Weights of a small transformer language model.
Training: a variant of Adam for these matrices, 731M tokens, 5901 steps.
MLP neurons of a small language model. Each row is named by its layer, matrix (up: input weights) and neuron, and shows model dimensions 240-303. Each number is 128 + 24 x the weight over its row's rms, rounded and kept within 0 to 255.
Before each neuron's rows, "fires on" lists the tokens most often at its 100 highest values on Wikipedia text that the model never trained on.

fires on: "ic", "ter", "li", "ten", "lic"
L5.up264 [135 136 113 144 116 123 153  80 141  98 135 125 100 129 142 124 112 139 150 152 123 129 128 126 126  84 113 122 141 108 131 107 155 116 161 106 112 108 160 101 144 145 136 120 143 131 129 105 105 112 136 134 103 129 134 183 163 109 105 129 130 125 167 139]

fires on: " a", " football", "),", "er", " player", " and"
L5.up992 [137 165 131  96 130 117 119 109 137 171 100 112 141 114 157 128 141 117 110 151 134 112 131 111 131 100 136 125 126 126 150 140 131  95 138 112 164 114 142 127 102 125 127 137 108 113 159 119 179 105 130 109 144 121 111 161 147 124 129 146 118 108 143 118]

fires on: "t", "n", " un", "ly", "act", "et"
L5.up536 [139 127  83 105 138 109 151 126  93 153 123 114 143 126 125 115  99 147 111 163 127 161 103 126 102  97 127 184 153 104 129  83 167 156 134 101 159 130 134  68 127 127 118 195 151 119 143 104 128 135 132 113 111 118 167 138 158 135 163 138 117 134 120 133]

fires on: "if", "et", "t", "f", " also", " that"
L5.up659 [122 109 172 144  80 139 158 133 115 148 129 143 146 135 137 123 115 131 134 126 148 153  94 126 134  63 131 102 125 142 146 112 143 144 173 132 155 121 126 106 118 105 127 144 129 116 140 163 119 136 111 129 117  75 105 155 142 139 116 103 149 112 177 132]

fires on: " (", ".", " Le"
L5.up548 [145 118 125 138 106  92 151 113 141 176 119  91 129  94  79 105 141 116 108  99 128 143 144 150 115 161 158 120 117 106 116  77 142 138 132 129 133 100 137  70 144 166 175 177 156 115 142 146 121 150 109 131 106 145 170 125 155 172 126 157 138 132 134 116]

fires on: " U", "e", "ring"
L5.up419 [135  97 122 152 125 138 165 100 182 123 149 162 117 104 133 132 118 109 143 104 110  94 154  88 114 121 130 130 121 131 114 139 139 113 152 128 142 144 177 147 124 167 151 102 110  86 171 131 139 153 148 160 115 115 156 145 149 119 132 146 123 121 148 151]

fires on: "s", "th", "es", " found", "'", "is"
L5.up568 [148 143 135 104 150 107 103 133 111 145 151 161 149 162 118 106 124 102 155 156 136 145 125 121 127  99 145 129 121 127  92 113 130 155 119 109 133 122 119  99 118 139 130 150 121 115 131 119 133 140 133 125 191 141 144 124 101 156 119 162 121 114 163 139]

fires on: "in", "u", " con", "d", " pro", "mo"
L5.up1256 [149 150 135 136 146 145 129 117 142 139 128 117  88 137 113 113 149 111 107 131 142 117 120 132 145  91 157 154  91 143  94 142 135 122 162 136 128 123 119 140 146 123 101  95  85 129 121 138 137 119 128 152 146 132 108 124 171 132  74  97 151 132 152 156]

fires on: " |", "re", "t", " He", " and", "lo"
L5.up441 [146 119 138 128 102 124 142 117 103  91 121 131 156 103 165  95 114 143 122 121 179 115 100 135  85  62 150 132 150 122 134 146 135  98 146  82 119 114 119  94 111 113 126 181 129 154 152 134 134 119 100 142 104 124 142 151 125 165 131 143 145 140 161 168]

fires on: " P", "ut", "b", "ing", "o"
L5.up671 [117 102 132  96 181 123 142 114 143 107 146 136 146  81 125 123 103 121 146 170 154 120 130 183  88 123 148 149  88 108 121 112 105 141  93  56 129 102 128 145 128 122  99 115  96 104 134 155 168 131 138 101 137 135 101 118 134 121 121 135  97  96  83 148]

fires on: "d", "s", "th", "en"
L5.up470 [128 106  80  98  78  98 148 154 124 150 159 143 150 130 134 110  97 157 144 138 113 154 148 145  86 110 126 137 145 110 107  89 132 117  98 132 120 126 132  61 102 141 148 143  92 120 163 149 134 156 163  78 139 109 145 182  86 147  98 161 118 102  97 130]

fires on: "un", "th", "ed", "arch", " Ex", " South"
L5.up841 [132 167 167 144 135 166 103 107 108 149 129 171 146 117 116 158  89 135 118 138  93 115 137 123 164  88  86 110  84 137 130 117 184 143 131 110 144 153 131 103 102 148 152  98 151 123 131 139 140 139 132  94 114 145 142 160 115 134 135 114 110 163 167 136]

fires on: "t", "ar", "p", "w", "fu", "a"
L5.up736 [120 124 172 166 146  81 113 130 111 121 113 115 168  91 110 125 120 152 182 102 125 135 110 120 129 132 128 138 194 186 154 111 119 132 102 116 158 102 139 153 105 141 144  87 120 117 158 149  97 108 177 148 121  82 144 113 162 146 135 153 168 102 150 119]

fires on: "ri", "ro", "or", " design", " E", "e"
L5.up215 [121 119  99 125 154  99 142 121 125 144 102 116 169 126  96  78 102 130 159 115 112 138 139 136 129 128 145 132 135 154 135 102 111 146 103 164 104 148 146 107 116 224 133 113 114 129 137 149 164 126 143 134  94  81 139 134 131 145  72 145 138 147  97 141]

fires on: "ed", "d", "s", "er", "ur", "um"
L5.up529 [138 137  95 156 159 111 133 111 152 123 102 156 104 136  95 123 152 131 173 138 113 134 106 120 149  95 149 190 130  82 148 168 159 131 124 150 133 122 158  95 104 100 144 126 103 115 148 129 148 125 129 106 108 125 114 141 129 121 110 102 142 107 132 137]

fires on: " the", " The", ").", ".", "s"
L5.up482 [116 121 117 134 181 159 144  79 138 140 102 102 134 104 120 140 134 171 158 139 136 107 114 102 170 114  99 105 112 121 161 144 116  84 124  93 136 130 144 152 159 116 170 155 122 132 140 102  91 107 123 113 136 143 104 130  88  99 133 145 147 102 161 125]

fires on: "r", "t", "g", "un", "ur", "fin"
L5.up667 [141 169 134 163 100 134 141 120  70 123 135 102 134 110 130 122  99 104 118 126  97 115 143 128 123 115 158 101 157 138 141 127 171  90 176 100 150  97 174  95 127 175 122 156 144 129 117 108 141 111 112 113 123 122 143 158 131 119  97 110 191 162 141 140]

fires on: "iv", "es", "n", "w", "pp", "°"
L5.up452 [143 121  82  90 142 121 124 129 150 130 155 123 112  98 141 115 165 135 163 153 113  97 113 111 134 152 165 125 114 102 122 136 171 146  91 106 108 163 101 129 128 133 139  98 163  96 148 158 132 172 101  93 115 163 136 126  82 151 134 129 112 122 114 132]

fires on: "z", "y", "t", "as", "s", "ch"
L5.up963 [148 115 141 100 101  35 144  72 107 120  96 117 125 110 146 113 109 142  99 137 133 108 110 106 148 147 133 113  87 127 102 120 101 123 119 131 106 103 134 125 131 129 122 133 132 115 157 129 145 151 103  74 109 136 151 123 122 112 130 100 132 123 159 149]

fires on: "er", "re", " |", "o", "ough", "us"
L5.up738 [ 96 142 141 119 119 106 158 145 132  92 113 107 109 147  84 118  66 127 149  86 160 150 117 117  85  67 118 146 102 108 104 148 114 107 133  95 102 135 141 122 104 132 144 170 110 131 175 181 140 134 120  74 128  91 175 142 114 119 148 139 110 102 116 149]

fires on: " in", " of", "now", " near"
L5.up1236 [167 112 130 134 110 173 146 137 172 124 152 112  95 145  85 120 129 126 113 105 135 117  96  92 134 119 110 137 123 111 168 152 189  92 121 135  96 161 169 171 134 133 129 181 142  99 135 131 185  99  82 116 119 125 167 121 130 106 104 162 120 110 133 124]

fires on: "L", "y", " car", " own", "e", "R"
L5.up540 [126 112 176 163 124  94 132 129 143 113 133 161 147 129 107 124 100 144  97 156 125  92 149 130 145 114 149 165 155 117 127 125 133 119 138 145 146 109 113 120 110 143 120 124 137 132 130 157 123  88 137 131 138 142 156  95 135 138 133 114 132 121 123 113]

fires on: " a", "s", "all", ":", "f", " c"
L5.up197 [118  93  93 145  98 128 146 128 107 148 128 113  97 114 102 107 153 136 150 119 123 111  85 167 150 168 160  98  96 141 140 142 199 110 142 129 112 122 168 143 108 147 134 152 146  95 107 190 116 144 141 121 119 133 140 140 123 117 140 158 171 150 130 111]

fires on: "t", "b", "f", "s", " of", "ut"
L5.up322 [ 90  97  97 114 148 132 129 138 138 106 132 123 133 129  98 113 122 153 129 122 150 107 148 138 100 112 140 175 153 155 122 152 115 133  92 126 119 130 153 144 118 150 115 137 109 122 106 121 112 151 127  64 128  90 120 139 131 117 127 107 104 141  91 140]

fires on: " |", "\n", "---|---|---|---|"
L5.up122 [136  79 166  97 159  98 139  92 125 137 141 115 153  99 153 108 151 127 128 147 125 159 112 119 122 151 145 128 159  99  98 137 140 146 131 153 158 124 127 119 136 150 117 120 117 156 117 100 133 122 105  48 129  87 105 145 148 122 117 145 149  99 176 191]

fires on: " a", ":", " the", ";", " A", ","
L5.up774 [114 122 129 144 108  72 128 109  93 134 152  91 104 135  84 123  93 202 115 135 115 108 115 109 167 142 117  97 112 140 107 157 180 108 129 123 143 146 167 104 101 123 121 128 126 117 148 117 147 117 136 102 116  87 106 169 102 124 116 154 150 155  92 104]

fires on: " pro", "ci", "ec", " Pro", "com", "in"
L5.up354 [ 93  92 119 116 121 144 131 109 144 136 137 125 118 119 157 123 127 142  85 145 116 123 101 147 186 125 120 139  89 135 115 106 195 146 164 138 117 102 159 106 139  99 173 131 163 112 155 106 154 111 107 137  98  96  89 189 100 145 113 123 106  89 118  93]

fires on: "el", "il", "d", "s", "fer", "vi"
L5.up1278 [136  97 186 125 173 127 174  93 105 101 126  81 110 128 140  85 153 126 151 137 129 129 188  99  95  67 120 106 119 106  93 148 121 120  97 115 135 101 132  86 111 134 161 107 146 136 130 112 146 125 169 143 118 103 137 115 161 123 106 150 101 172 144 118]

fires on: "ly", "'", " per", "pp", "ally"
L5.up762 [141 140 123 163 126 133 126 120 173 131 108 149 140 143 144 141 148 146 146 126 176 112 158 111 101 109 124 166 123  74 135 102 140 115 148 116 165 138 169 113 126 108 146 132 150 128 139 147 111 118  95 120  74 154 147 174 105 176  99 141 156 108 147 160]

fires on: "at", "amp", "ce", "th", "me", " found"
L5.up130 [144 119  99  99 156  89  95 135 146 176 154 145 179 136  89 143 142  98 123 146  99  98 121 136 100 137 152  92 133 132 123 105 104 129 114 130 147 110 123 146  80 116 116  90 110  85 130 116 116 152 122 129 145 144 167  98 119 165 139 165 140 122 155 134]

fires on: " de", "age", "mit"
L5.up1175 [148 117 151  76 114  91 187 106 129 160 143 116 153 142 166 117 139 100 112 126 147 132  90 146 121 105 155  76 130 124 138 106 141 161 143 103 157  99 114 140 120 109 131 112  95 106 116 142 115 150 134  91 145 125 145 123 111 147 111 152 130 125 176 141]

fires on: " de", "t", "g", "s", "ze"
L5.up537 [138 154  88 146 102 105 139 140  91 121 124  82 114 149 112 128 107 115 111 106 116 127 157 171 124  86 152 148 140 142 105 166 127 125 133 112 119  89 137 123 144 119 176 165 145 109 126 124 143 168 131 105 142 139 113 139 140 171 100 154 114  86 150 174]

fires on: "f", "ed", "go", " F", "fe"
L5.up873 [110 162 146 145 141 152 173 120 110 125 107 144 129 117 148 118 149 121 131 148  96 151 120 123 118 101 137 149 138 115 115  99 131 129 131 157 167 118 166 116 124  98 133 124 136 125 156 135 121 138  88 119 123 165 102 129 108 177  71  95 124 121 151 107]

fires on: "'", "d", "b", "ur", "ir"
L5.up506 [164 142 146 142 157 113 146 116 124 117 146 113 136 136 117  88 134 163 116 135 125 101  91 150 175 131 159 150  88  88 152 127 148 142 171 122 154 163 111 107 135 120 139  97 106 103 186 117 142 124 127 112 159 122 122 168 110 102 116 132 127  72  94 142]

fires on: "at", "th", "x", "00", "al", "er"
L5.up32 [120 132 135 120 112 133 129 104 142 102 116 140 121 135 143 139 117 141 101 122 166  87 126 105 146 114  94 124 118 116 113 131 152 135 143 104 177 126 110 163  94 114 108  80 160  98 156  92  85 139 100  60  98 145 126 153 105 123  95 109 150 163 117 129]

fires on: "e", "le", "a", "ba"
L5.up809 [ 76 182 132  92 174 122 154 128 150 138 120 156 176  69 136 153 142 144  95 111 177 138 162 151 111  97 136 126 138 116 120  92 146  90  76 143  97 110 121 113 146 143 135 142  91 129  96 129 137 122 103 163  95  98 129 140 141 119  94 149 143 119  71 187]

fires on: " Re", " re", ".", " w", "Re"
L5.up417 [163 127 158 129 110 130 152 130 146 146  96 120 150  89 182 120 126 139  62 150 162 142 106 167 159 114 134 112 169 116 145 105 131 112 119  69 153 104 149 131  80 121 120 112 170  97 161 137 143 136 136 169  82 114 180 131 144 131  97 139 117 124 107 143]

fires on: " and", " ex", ",", " de", " per", " |"
L5.up1162 [113 131 169 152 166 158 141 165 114  82 131 148 127 122 144 102 106 132 155  80 158 181 113  99 137  90 142 109 114 126 144 143 136 102 128 108  94 140 109 160 114  91 170 146 125 129 164 139 145 109 141 156  94 116 117 154  81 165  42 142 152 131 179 113]

fires on: "\n", ".", ").", " \""
L5.up686 [168 129 167 112 110 109 112 118 122 175 148  90 138 102 102  74 139 170 156 142 165 127 122 147 153 124 120 137  68 103 145  91 160 129 113 151 145  88 145 123  57 132 163  96 160 110 140 169 117 132 153 127  91 107 181 155 150 150  74 140 143 118 143 142]

fires on: "in", " in", " most", " and", "lu"
L5.up973 [153 115 162  86  84 119 158 140 159 151 146 118  94 162 133  95 125 182 152 107  97 150 157 128 127 129  96 129 132 149 119 158 141 104 152  85 123 134 108 116 109 150 169 106 106 140 130 129 116 120  88 105 119  75 106 134 166 119  91 153 113 122 143 147]

fires on: " of", " La", ",", " in", " Port", " Al"
L5.up727 [179 136 138 104 113 127 162 126 168 163  99 149 165 105  68 104 118 133 131 127  97 188 110 151 128 121 161 138 150 154 142 133 151  80 133 133 156  97 173 145 129 108 129 147 176 125 104  97 172  98  87 107 145 156 166 108 146 103 120 160 115 137 117 135]

fires on: "s", "mu", "y", "ip", "es"
L5.up1306 [144 132 132 120 138 146 168 108 126 116 122 148 107  93  93  73 170 111 113 132 165 123 133 145 153 103 122 141 103 115 146 135 139 112  85 110 125 136 142 151 140 154 125 119 130 127 102 176 175  94 135 141 125 109 120 127 138 100 133 139 127 125 135 207]

fires on: "f", " st", "st", " St", " Bo", "it"
L5.up1240 [136 145 149 112 129 148 151  83 108  81 160  91 128 116 132 105 112 168 155 124 156  87 105 179 110 142 144  90 152 108 124 154 101 115 119 122 143 120 135 110 140 102 111 121 142 119 149 130 151 127  73 116 116 104 185 175 128 117 151 144 120 133  89 131]

fires on: "ar", "g", "f", "a", "t"
L5.up405 [142 130  89 148  98 150 120 126  98 137 127 125  95 121 116 103 109  90 171 157  80 132 153 178 149  92 172 148 161 141 101 109 120  94 109 100 137  94 143 184 108 120 105 107  99 106 142 130 115  97 107 147 151 123 129 166 121 156 115 122 125  85 154 140]

fires on: "ol", "in", "vi", "or", "di", "ri"
L5.up171 [133 133 120 147 139 101 139 117 126 128 117 126 158 120 119 134 138 124 104 130 100 108 141 152 142 123  98 149 154 122 113 126 145  85  94 131 100 126 161 124 125 145 154 125  90 133 135 137 124 119 135 116  85  88 124 148  95 123  69 167 106 157 146 156]

fires on: "e", "ak", "ina", "air", "s", "ber"
L5.up1118 [145 117 124 135 143 116 140 103 107 166 129 129 141 122 131 129  95 120 133 164 136 126 143 173 132 141 132 154 114 101 138 136 117 133 150 125 128 111 181 158 149 138 165  85 142 113 161 154 152 155 118 131 143  99 114 134 123 146 101 138 105 133 111 168]

fires on: "e", "ra", "it", "s", "o", "vo"
L5.up975 [124 144 152 128 127 108 160 122 152 115 136 170  97 115 147 137  82 176 189 155 150 115 120 102 151  89 160 101 127 140 132 131 143 126 112  92 134 147 113 129 111 128 131  97 131 112  99 129  87 160 129 109 115 157 194 141  96 121 109 142 135 135 114 139]

fires on: ";", " |", "\n", ":", "cc", "im"
L5.up483 [112 113 133 126 113 141 130 150 109 188 176 176  98 128  88 131  85 155 180 146 151  55 122 167 125 114 105 124 135 121 148 135 126  85 120 115 137 150 132 101 127 144 122 160 123  97 115 158 125 130 119 105  99 135 104 162 112 127  90  97 132 119 152 186]

fires on: "th", "on", "en", "at", "nd"
L5.up725 [134 113 111 138 120 123 152 137 117 150 133 166 134 150 125  92  98 138 131 103 120 155  96 146 119 120 136 130 130 141 107  73 142 133 127 106  91 135 127 146  75 141 120 102  85 111 105 149 104 142 140  92 124 108 162 157 159 153 115 130 113 122 173 103]

fires on: " |", "ir", "at", "t", "it", "m"
L5.up247 [139 142 126 158 122 121  90 122 171 118  97 107  83 119 120  98 118 128 118 116 181 123 132 163 141 136 173 111 134 124  83 121 139 122 125  99 163 122 117 111 119 168  97 193 135 126 163 143 137 113  71 110 130 122 141 153 180 132 113  98 145 129 116 129]

fires on: " pro", "hi", "as", "-", "ft"
L5.up394 [114 118 122 146 115 155 153 163 163 101 110 118 148 121 109 107 106 126 149  75 204 154 172 170 123 151 158 129  88 132 165 107 146 125  66 146 110 121 134 145 106 117 137 167 135 138 170 123  86 118 146 154 136 140 171 152 157 113 106 137  93 103 123 129]

fires on: " (", " Gold", "t", "o", "ar", "ed"
L5.up1202 [136 153 159 156 120  98 130 129 132 102 132 123 135 150  97  79 125 132 178 194 126 154 159 131 150 154 156 125 128 142 127 157 148 108 145  59 119 121 183 108  87 115 109 104 103 107 102 160 124  96 146 150 172  81 132 115 185 150 171 132 145  95 134 129]

fires on: "ite", "ro", "ni", "ie", "la", "ate"
L5.up186 [134 133 143  91 102 147 133 138 146 116 119 130 121 166 105 114  66  70 117 102 151 120 103  97 188 117 114 110 106 143 109 148 161 103 122 114 144  64  98 129 140 153 135  90 147 145 131 140  92 157 109 152 133 125 101 132 141 134  95 128 138 138 141 148]

fires on: "\n", " children", " family", ".", " United", "fe"
L5.up665 [110  89 138  99 117 135 136 128 144 131 133  92 119 131 169 116 164 120 129 175 140 140 116 108 141  90 142 152 139 105 119  87 155 134 132 136 127 106 112 138 140 107 154 109 131 109 182 158 117 123 116 143  96 119 139 107 144 143 146 150 134 104 128 167]

fires on: " St", "t", "r", "ill", " st", "l"
L5.up491 [216 135 131 142 112 130 169  97 149 140 103  78  99 112 116 170  95 192  77 149 143  96 118 174 134 158 169 159 136  82 128 111 121 117  83 116 145 129 145 126 101 130 129 148 169 119 143 151 127 162  99 137  95 134 148 145 116 137 110 132 141  92 125 143]

fires on: "ak", " |", "ach", "ap", "ch", "\n"
L5.up407 [159 106 161  74 143 109  97 114 137 138 159  91 134 116 127  97 112 111 142 100 133 161 149 114 110 105 130 162 118 109 178 140 134 136 144 101 153  91 173 144 102 142 108 158 133 130 112 141 133 125  90  81 154 159 159 170 119 117 115 154 125  83 130 180]

fires on: "w", "and", "de", "D", "_{", "pe"
L5.up298 [114 105 122 139 161 139 169  71 134 150 165 124 118  93 109 147  87 142  97 103 125  98  80 150 182 121  85 110 160 131  95 143 112 178 101 120 128 120 104 172 170 151 123  73 115 119 135 131 136 125 117 119 133  84 102 134 121 150 101 155 126 145 114 137]

fires on: " the", "ur", "==", "om", " The"
L5.up739 [148 105 148 124 103 131 120  71 174 157 161  92  83 101 108  94 128 136 159 109 113 130 133 157 175 138 198 146 129 160 113 118 131 125 166 137 134 117 149 134 142 133 152 112 112 124 150 140 117 127 138 123 153 137  99 132 130 153 143 186 160 112 115 140]

fires on: "y", " his", "t", " that", " her", " this"
L5.up798 [154 115 106 114  68  76 140 131 112 132 125 131 105 148 100  87 160 159 118  91 127 111 179 107 124 138 176 158 119 157  95  81 115 105 126 124 151 109 152 116  99 138 129 126 128 115 171 163 139 154 133 102 127  83 136 134 162 123 122 115 124 150 127 143]

fires on: ".", " in", " c", " for", " and", " a"
L5.up677 [117 109 141 135  87 110 149  98 126 173 141 153  64 118 149 109 152 127 124  87 137  79 156 118 138 145 131  81 117 142 134 122 149 114 163 111 107 138  84 173 107 129 143 127 139  85 148 128  96 144 126 124 125  70 127 151 134 179  86 163 139 109 163 155]

fires on: " |", "|", "\n", "t", " Po"
L5.up838 [165 128 137 142 123 126 110 122 158 167 101 151 105 105 159 128  94 169 156  97 157 131 122 137 117 149 116 143 161 131 131 106 103  84  97 101 148 144 118 136 101 174 154 125 122 114 164 141  92 125 144 140 124 130 135 173 136 161 137 104 147  75 132 120]

fires on: "li", "ri", ":", " La", "chi", "la"
L5.up387 [112  79 127  97 162 123 156 136 130  88  83  88 102 123 111  78 126 100 143 128 102 124 125 124 134 105 142 103 170 113  96 116 134 104 130  87 172 146 161 190 119 113 137 113 133 113  93 125 111 160 151 107 144  60  94 128 152 143 130 136 160 160 135 147]

fires on: "em", "vi", "ick", "ol", "s"
L5.up1176 [142 133 138 134 156  73 105 119 151 149 116  91 113 106 136 118 119 114 164 146 140 171 155 147 103 105 145 111 133 126 124 159 166  87  94 100 199  99 164 138 105 170 152 157 138 111 107 151 132 151 135 120 150 134 149 144 125 180  87 146 121 135 145  94]

fires on: ",", " from", " de", "–", " |", " to"
L5.up705 [104 120 158 113 147  92 129 153 118 122 118 112 143 130 121 118 147 116 115 165 111 116  91 114 155 104 114 113 122  71 129 159 202  90 132 111 151  71 120 140  87 113 133 138  72 146 111 145 162 113 100  75 125 136 117 124 115 170 121 186  97 137 204 152]

fires on: "cur", "ru", "f", " of", "ca"
L5.up204 [124 142 148 146 169 136 146  66 124 102 120 126 138 132 115  61 128 157 173 154 133 122  97 178 139 127 120 157 162 123 114 134 146  83 139 105 146 142 151 125 136 126 121 110 132 167 121 139 143 144 152 117 117 124 152 126 191 111 104 141 120 132 125 146]

fires on: "or", "d", "ro", " not", " pro", "n"
L5.up326 [118 101 109 117  69 103 138 159 189 158 133 119 140  96 148 103 161 133 128 119 141  90  99 143 158 132 120 110 156 114  87 112 165 105 116 120 115 134 137 132 136 178 121 138 152 114 108 158 153  85 119 111 108 116 109 142 123 144 109 145 103 148 151 148]

fires on: "x", "ed", "g", "un"
L5.up952 [114 135 121 154  86 116 117 136 104 152 129 132 108 120  89 147 113 126 103 146 123  93 138 119 134 138 117 104  87 153 104 111 152 136 119 125 114 100 156 105  98 135 149 127 158 132 114 117 123 146 109 104 121 139 115 126 121 153  80 157 144 143 155 165]

fires on: " |", "\n", "s", "ten"
L5.up990 [113  80 103 112 153 133 178 137 115 152 124 129  98 146 147 101 138 127 139 146 104 112 133 114 105 150 134 134 122 115 109 139 110 132 155 127 154 117 123 124 101 134 111 102 135 115 130 143 105  99  96  86 117 107 127 156 176 124 132 107 150 155 137 188]

fires on: " football", " and", ",", "ball", " a"
L5.up172 [144 167 151 139 107 148 142 125 154 115  82 116 169 123 163 121  89 119 137 145 140 115 118 126 140  89 144 153 107 129  98 103 155 120 146  87 127 128 107 110 157 101 133  77  80  97 158  97 176  79 113  93 122  78 134 136  95 113 161 149  82 130 123 143]

fires on: "s", "ot", "ing", "es", " App"
L5.up106 [161 110 110 122 127 130 111 117 115 134 137 138 112 116 100  74  79 147 152 115 130 106 117 152 159 129 153 139 143 107 149 149 107 106  75 137 143 118 139 111 124 126 138 112 122 111 145 200 126 126 127 126 120 114 153 128 116 108 130  88 141 132 119 172]

fires on: "e", "ro", " he", " pro", "he", "at"
L5.up307 [128 109 102 152  94  71  96 123 146 138 142 133 147  94 121  75 174 143 161 116 144 119 109 156 129 126 172 142 176 133 106 105 114 118 113 126 106 115 145 113 133 151 118  97  86 111 177 179 157 140 149 143  88 126 141 167 123 133 121 148 129 155 125 163]

fires on: "ly", "en", "n", "ful", "an", "us"
L5.up858 [121 136 128 107 114 110 131 140 123 150 107 102 129 135  80 134 158  98 108 119 115 145 108 135 130 125 113 186 114 149 149 115 141 122 120 122 115 134 143 133 116 157 142 189 121 124 118 119 120  96 129 133  96 116 161 119 110 180 148 131 118  96 143 144]

fires on: " con", "n", "con", "on", "in"
L5.up918 [108 138 122 171 116 137 130 109 137 109 155 122 104 122 106 106 177 122 158 112 129 125 165 117 151 142 117 110 145 130 123 109 153  93 144  98 130 134 153 150 105 136 118  91 102 107 173 161  82  94 165 106 131 102 106 150 167 131  92 107 151 127 129 144]

fires on: "d", "t", "st", " of"
L5.up225 [104 111 130 113 111 157 144 152 134 129 130 136 108 145  84  74  67 123 150 115 114 141 121 137 131 122 129 146 148 142 118 100 168 100 128 137 119 119  70 175 130 106 137 126  98 126 143 108 137 161 161 130 123  86 112 120  97 119 149 177 112 166  80 139]

fires on: "w", " not", "a", "1", "e", " 19"
L5.up793 [134 135 104 155 148 122 184 131 121 111 132 102 116 121 129 136 100 118 177 147 124 139 137 137 160 121 129 117 195 129  99 157 104 123 128 124 173 125 165 119 131 212 138 138 120 108 152 156 127 130 118 141 116 117 152 150 124  91 140 133 120  79 144 160]

fires on: "t", "le", "s", "bu", "n"
L5.up688 [135 160 120 105 118 122 149 110 130 116 101 141 138 125 139 103 115 161 101  97 169 115 161 151 112  98 130 187 153 125 112 103 116 141  82 121 146 108 129  97 177  94 140 127  98  90 125 143 138 142 120 114 105 117 165 129 160 200 132 126 120 170 149 156]

fires on: " |", "ate"
L5.up276 [120 115  98 143 118 137  96 137 102 173 162 133 103 136 105 110 115 113 107 141 130  84 168 110 143 130 119  99 145 144 135 116 107  96 138  89 151 156  88 181 119 141 100 127 106 129 159 160  86 151 116 117 132 117 142 166 159 136 131  87 141  83  98 137]

fires on: " part", "s", "ra", "d", " so"
L5.up1242 [121 105 128 125 156  97  96 112 112 139 133 117  92 125 150 123 165 184 204 167 104 133 137 112 119  89  85 104 149 123 143 157 123 125  99 128 131 145 127 128  65 172 121 132 110  73  95 157 123 138  94 110 134  97 168 115 105 147 111 144 131 124 144 137]

fires on: "na", "le", "ra", "a", "m"
L5.up627 [ 89 147 100  85  79 148 119 128 151 169 164 144 122 115 178 127 128 176 100 178 122 138 158 161 136 122 144 117 142 104  74 132 153 135 103 123 158 140 115  90 132 144 135 121 108 127 154 105 129 150  82 114 120 158 122  91 152 107 106 119 119 114 105 139]

fires on: "n", "el", " No", "min", " no"
L5.up371 [138 119 112 120 144  79 118 145 133  69 122 123 142 108 125 143 171 119 158 144 125 139 101  97 130  76 124 109  98 102 151 160 162 101 145 143 144 151 154 104 118 162 151 156 137 113 127 161 167 131 156 120 122 136 120 134 115 118 112 117 128  93 117 164]